{"norm": "rmsnorm", "attn_scale": 0.125, "bias": "none", "weight_decay": 0.23, "z_loss": 1e-05}
MLP neurons of a small language model. Each row is named by its layer, matrix (gate and up: input weights) and neuron, and shows model dimensions 48-175. Each number is 50 + 15 x the weight over its row's rms, rounded and kept within 0 to 99. A neuron's up and down rows have the sign that makes its largest values positive.
After each neuron's rows is what it responds to, as a language model described it from the Wikipedia text at the highest values.

L2.gate940:38 62 25 70 41 83 51 42 58 47 54 37 34 52 46 63 46 67 53 70 47 37 61 25 24 53 25 68 57 52 36 45 47 73 41 28 59 40 40 44 65 57 71 65 43 63 44 61 51 43 82 45 56 39 51 50 82 58 64 58 40 53 45 61 62 40 46 62 74 53 47 44 51 44 46 56 36 49 61 39 27 48 40 51 58 59 49 60 55 47 60 50 54 38 58 73 47 46 25 71 45 40 10 40 63 48 51 54 58 29 49 49 60 43 66 59 35 31 42 55 30 63 66 59 54 73 37 70
L2.up940:57 47 63 54 33 19 60 55 37 42 49 32 51 33 26 74 41 33 33 40 48 48 55 57 36 34 38 56 79 36 27 48 55 40 51 49 40 54 36 43 42 30 23 70 65 48 22 48 70 49 58 44 34 45 53 33 33 47 51 45 70 35 49 54 32 48 39 56 36 44 27 70 62 47 41 64 58 62 52 69 68 42 54 41 30 82 49 49 65 31 47 75 41 75 45 23 29 42 51 32 60 56 36 48 47 51 35 51 42 81 33 53 45 67 60 48 37 60 53 49 61 47 52 44 45 39 48 43
Responds to: Number word tokens. Cardinal and ordinal numbers, whether spelled out (ten, twenty, seven, one) or written as digits, in counts, scores, measurements and ordinals such as tenth and 39th.

L2.gate963:50 81 57 44 33 61 57 53 50 34 35 55 45 44 58 32 29 48 51 71 44 41 61 46 38 39 39 76 40 37 40 36 53 36 61 34 39 49 83 33 61 20 42 80 58 40 66 36 51 60 74 56 26 66 37 25 70 42 80 58 48 08 60 56 40 44 47 66 28 84 40 54 44 40 57 51 34 77 33 07 31 40 11 48 62 66 50 32 58 42 45 38 36 67 70 53 66 72 40 51 53 50 67 52 60 65 50 26 50 47 68 32 88 44 58 47 36 53 14 47 40 52 35 53 56 55 42 81
L2.up963:49 37 77 48 44 59 48 68 63 38 45 17 72 31 37 72 38 57 62 56 47 55 65 50 61 46 76 25 30 55 41 09 68 71 73 52 19 76 47 51 54 95 64 57 77 52 42 72 29 49 33 58 57 34 53 39 11 27 51 38 55 47 61 43 26 82 59 55 55 53 53 61 58 53 59 58 38 36 17 59 51 45 72 42 19 44 33 43 63 38 59 44 57 49 40 60 40 42 50 59 47 38 83 58 62 34 49 38 69 46 57 39 50 37 32 40 50 25 51 53 38 82 91 49 38 67 38 34
Responds to: Mid-word continuation pieces. Mainly the en dash in season year ranges like 2020–21 in sports tables, plus word-internal fragments such as Eruviel, inspections, relying.

L6.gate1818:24 30 42 47 65 76 47 79 56 23 36 60 48 39 59 71 36 55 51 59 12 61 50 29 60 54 45 80 58 37 30 33 56 66 64 53 60 43 44 35 43 29 49 23 61 26 36 52 60 50 53 18 65 68 42 46 46 17 48 57 63 60 68 62 52 97 61 49 45 16 71 85 61 41 30 54 43 48 49 36 45 61 54 59 47 49 55 47 79 38 49 40 35 51 47 31 37 42 36 51 51 52 41 50 54 51 40 32 58 54 28 60 67 40 38 54 37 61 84 56 27 37 56 49 27 63 47 50
L6.up1818:57 42 46 45 44 18 45 60 27 67 49 39 78 45 68 26 60 36 46 40 52 46 60 32 48 57 55 06 28 64 53 64 42 51 55 60 60 41 33 69 52 82 61 77 44 48 50 49 65 52 70 46 75 55 44 76 31 59 45 42 26 65 65 48 27 50 59 45 40 22 40 51 55 64 50 64 63 52 35 56 37 63 18 71 49 58 34 28 40 65 52 68 56 67 57 43 58 32 63 46 31 58 38 56 62 51 39 52 18 30 36 37 33 61 63 65 60 69 59 57 51 65 59 87 61 39 64 40
Responds to: Number-start and season dashes. Leading digit of multi-digit numbers in prose (years, counts: 1528→'1'5,000, '1'844, '1',112) and en dashes in sports season ranges (2006–07).

L4.gate94:53 42 42 28 43 50 54 32 42 56 42 81 48 26 47 60 54 58 75 49 64 66 28 49 34 37 42 60 38 70 32 16 26 66 57 42 43 32 56 47 57 39 15 65 37 60 25 48 60 36 40 59 35 34 40 52 40 46 23 43 59 53 46 48 51 43 33 69 66 43 43 43 62 61 35 63 62 57 66 26 75 40 48 45 38 57 63 54 56 38 54 22 42 25 46 54 51 50 54 38 51 25 55 54 60 30 43 25 65 46 44 53 51 78 88 72 31 72 42 59 30 65 52 36 56 27 55 43
L4.up94:50 04 78 52 74 44 59 34 39 70 89 40 54 53 51 68 67 61 80 50 57 45 32 28 20 76 66 35 64 66 58 41 40 43 59 50 62 75 41 47 50 41 41 71 06 48 43 40 79 37 48 71 68 31 39 43 42 51 33 30 37 45 55 32 29 35 35 61 65 50 69 51 24 61 64 65 41 39 48 45 45 52 54 49 49 85 36 38 48 41 30 66 53 28 46 51 52 25 64 53 36 43 32 48 44 35 63 63 57 28 66 35 51 39 58 60 65 45 34 43 45 54 60 80 57 59 37 49
Responds to: Possessive apostrophe after names. Apostrophes marking possessive 's after proper names or nouns, such as Sam's, Dylan's, the ship's; weaker on mid-word pieces of names and digits.

L2.gate1767:28 80 38 35 44 58 57 30 54 44 76 30 55 23 36 67 41 37 71 32 66 61 31 74 56 46 51 50 68 58 37 40 46 42 45 49 38 45 31 39 47 59 35 50 59 49 41 50 44 60 45 08 56 58 35 42 69 54 32 28 52 56 30 59 30 78 45 52 34 68 47 37 75 67 51 41 38 60 23 74 29 59 30 44 59 65 83 61 47 39 60 41 77 39 30 59 71 49 61 54 51 37 23 55 51 54 54 49 70 50 24 56 86 33 52 29 60 63 66 27 34 42 38 25 64 51 52 58
L2.up1767:42 37 41 67 38 62 46 42 51 39 41 50 41 57 40 28 48 62 43 43 44 55 64 69 52 88 45 55 58 34 72 72 46 41 41 30 38 31 70 37 41 52 44 48 54 67 53 66 40 57 49 61 54 38 59 49 26 49 53 25 53 41 62 49 54 77 32 76 41 40 42 39 42 71 99 77 71 25 64 51 28 52 54 62 56 67 48 61 55 48 46 65 57 49 48 38 45 45 58 63 32 60 29 38 56 31 26 66 53 50 64 56 57 39 40 35 28 63 50 44 32 53 52 62 72 30 80 42
Responds to: Mid-word name fragments. Non-initial subword pieces inside multi-token words, mostly proper names in tables and lists, such as Ka-th-leen, Ne-o Ge-o, Mall-or-ca, Semin-ary.

L6.gate52:59 43 70 39 43 35 28 75 54 44 36 32 34 55 41 46 62 59 58 50 56 56 35 54 50 16 24 39 35 44 28 52 53 52 66 14 56 29 57 63 46 90 50 62 38 26 64 45 68 72 36 66 48 25 40 43 30 49 50 42 57 72 38 58 64 50 29 67 57 53 40 62 03 40 47 56 39 29 32 47 52 36 78 40 36 44 72 51 44 33 56 36 46 51 73 48 71 36 52 71 52 31 62 52 20 54 40 43 36 49 43 72 71 55 44 45 47 44 39 39 52 33 69 52 55 38 37 47
L6.up52:75 30 45 41 43 67 34 59 93 61 78 30 55 85 29 30 50 92 61 61 60 81 68 53 49 55 43 56 44 69 65 59 35 38 60 50 61 23 25 41 36 48 55 67 69 60 79 46 46 14 32 53 66 65 46 66 66 60 35 60 41 64 45 54 61 41 55 52 52 62 25 39 44 59 28 68 67 70 30 70 42 50 51 63 85 57 21 64 53 67 59 52 56 84 79 48 67 53 35 37 69 69 56 61 58 53 68 62 32 41 56 60 36 71 50 36 57 83 48 36 32 35 61 67 41 49 43 69
Responds to: Sports statistic numbers. Leading digits or number words of counts in sports career stats, as in scoring 5 goals, 10 rebounds, 83 runs; weaker on nearby connectives like with, in, won.

L6.gate1369:56 36 66 43 40 30 69 35 72 68 60 12 49 60 45 71 59 63 51 66 50 64 40 50 30 42 52 51 46 47 53 29 78 58 47 33 50 39 37 67 73 51 48 95 28 46 41 73 64 51 20 55 37 54 57 65 45 45 35 21 57 69 62 58 39 68 77 50 58 60 46 35 19 64 70 39 55 45 55 80 44 66 38 44 61 57 56 74 39 23 30 73 52 67 50 90 52 28 21 54 53 13 65 51 36 57 40 51 43 53 56 55 55 38 64 52 40 71 99 61 37 52 38 56 56 23 63 35
L6.up1369:00 51 60 37 62 34 66 50 42 48 49 23 46 65 26 43 63 29 64 54 35 50 44 45 28 46 39 45 34 43 48 59 60 70 19 74 48 55 43 54 42 53 56 58 32 57 32 34 66 29 44 40 50 26 69 54 79 51 56 60 59 37 32 60 29 44 70 58 61 23 36 34 53 48 35 47 60 45 60 65 54 38 56 36 87 34 33 58 74 71 56 60 73 46 78 61 39 39 51 71 69 40 49 70 46 38 38 41 60 50 61 74 28 35 30 62 39 41 34 56 35 49 48 64 47 59 48 86
Responds to: Mid-word pieces of surnames. Interior word pieces inside rare surnames and proper names in biographies, sports and tables (Fa-s-ano, Ka-hl-on, Pie-cz-onka), plus occasional mid-sentence function words like of, by, to.

L2.gate1784:33 43 36 20 37 51 62 39 55 46 56 46 32 85 40 60 46 44 56 57 35 35 27 65 41 40 48 59 47 55 57 56 58 66 35 43 58 29 78 65 09 80 12 48 39 42 46 32 43 37 52 40 35 65 65 58 85 39 46 74 42 27 44 45 41 59 61 13 44 47 45 83 31 36 60 31 69 17 83 64 64 59 33 43 51 60 49 32 45 18 46 33 62 51 53 65 49 41 64 55 29 56 90 33 31 30 38 48 75 65 37 56 48 62 51 61 37 40 57 61 83 56 23 57 67 84 49 65
L2.up1784:55 74 40 46 09 62 64 47 39 58 44 51 54 37 64 42 33 80 34 64 85 49 37 49 38 40 44 52 55 32 58 48 56 49 57 74 43 45 44 59 21 53 66 38 57 51 48 60 31 53 51 64 82 43 43 54 52 49 51 43 62 55 37 66 63 50 25 54 42 58 56 32 73 58 63 44 34 58 61 38 43 64 67 68 48 28 66 60 23 35 44 77 41 54 48 26 58 54 33 56 51 50 62 50 43 71 60 61 60 21 20 56 70 46 50 54 59 70 84 47 42 75 36 55 42 52 52 52
Responds to: Mid-word name fragments. Short inner pieces of split rare words, mostly foreign surnames and place names in lists, such as Ville-ga-s, Io-an, Lic-in-ius, Andre-ol-li.

L4.gate1329:64 53 36 41 55 66 26 29 66 53 66 43 43 41 38 38 46 58 47 26 60 60 52 59 52 45 46 52 39 40 49 41 41 50 43 41 38 55 49 66 33 61 40 40 87 28 41 67 67 57 56 82 47 55 34 69 56 39 23 54 39 38 63 58 53 72 69 69 44 29 35 76 66 59 59 61 66 45 61 27 60 30 44 34 73 75 67 70 39 43 49 45 46 67 81 74 51 78 43 47 58 27 52 35 68 67 72 62 69 70 50 29 68 67 42 61 40 25 35 43 38 50 49 43 37 68 49 27
L4.up1329:34 26 66 65 55 59 27 46 28 45 73 33 49 68 32 34 49 61 49 49 66 36 57 61 35 54 39 43 43 52 53 32 44 71 26 42 33 62 23 52 64 82 50 30 74 25 60 26 44 40 82 58 58 35 41 33 50 68 41 65 37 43 64 52 57 55 53 54 39 36 48 35 57 32 40 42 48 67 34 58 65 54 56 62 40 44 56 54 30 48 59 76 45 60 73 61 52 25 37 64 32 40 72 76 49 41 42 43 44 67 41 48 31 32 29 48 70 54 48 75 62 43 50 90 45 26 56 59
Responds to: Year-range dash. The en dash or hyphen between two years in season and term spans, especially in sports career tables, such as 2017–18 and 1994–1996; weakly, word-internal fragments inside long or uncommon words.

L4.gate1119:57 72 61 36 67 31 60 40 41 42 63 34 48 58 65 28 36 78 59 58 30 39 44 44 65 40 36 37 59 83 49 39 73 53 48 76 44 18 61 45 45 57 46 29 38 38 81 47 73 57 62 77 60 41 46 44 56 35 32 56 38 39 36 25 43 56 47 53 56 47 37 38 35 38 49 44 20 73 47 53 50 68 47 27 63 56 59 54 85 65 54 29 48 42 60 67 60 34 43 45 68 39 69 49 40 36 42 42 51 37 53 70 21 40 75 53 31 34 25 37 36 55 53 54 70 34 32 51
L4.up1119:38 62 75 58 36 55 64 36 04 47 41 46 53 53 71 52 72 46 45 31 38 30 32 45 56 49 47 46 69 62 51 30 53 43 49 50 53 68 63 67 62 30 54 62 38 50 62 43 49 24 64 49 52 27 65 61 40 64 14 63 45 43 28 45 58 47 44 69 43 57 31 53 28 50 75 20 22 64 39 55 30 55 43 35 33 50 58 44 58 54 38 57 63 47 43 43 59 28 56 71 66 32 48 44 33 29 52 51 24 52 60 51 39 53 70 37 45 48 32 51 59 56 51 65 51 44 63 40
Responds to: Final piece of names. Word pieces that complete a proper name, mostly a person's surname, in biographies, cast lists and tables, such as Man-u, Han-n, Nazi-r, Madon-na.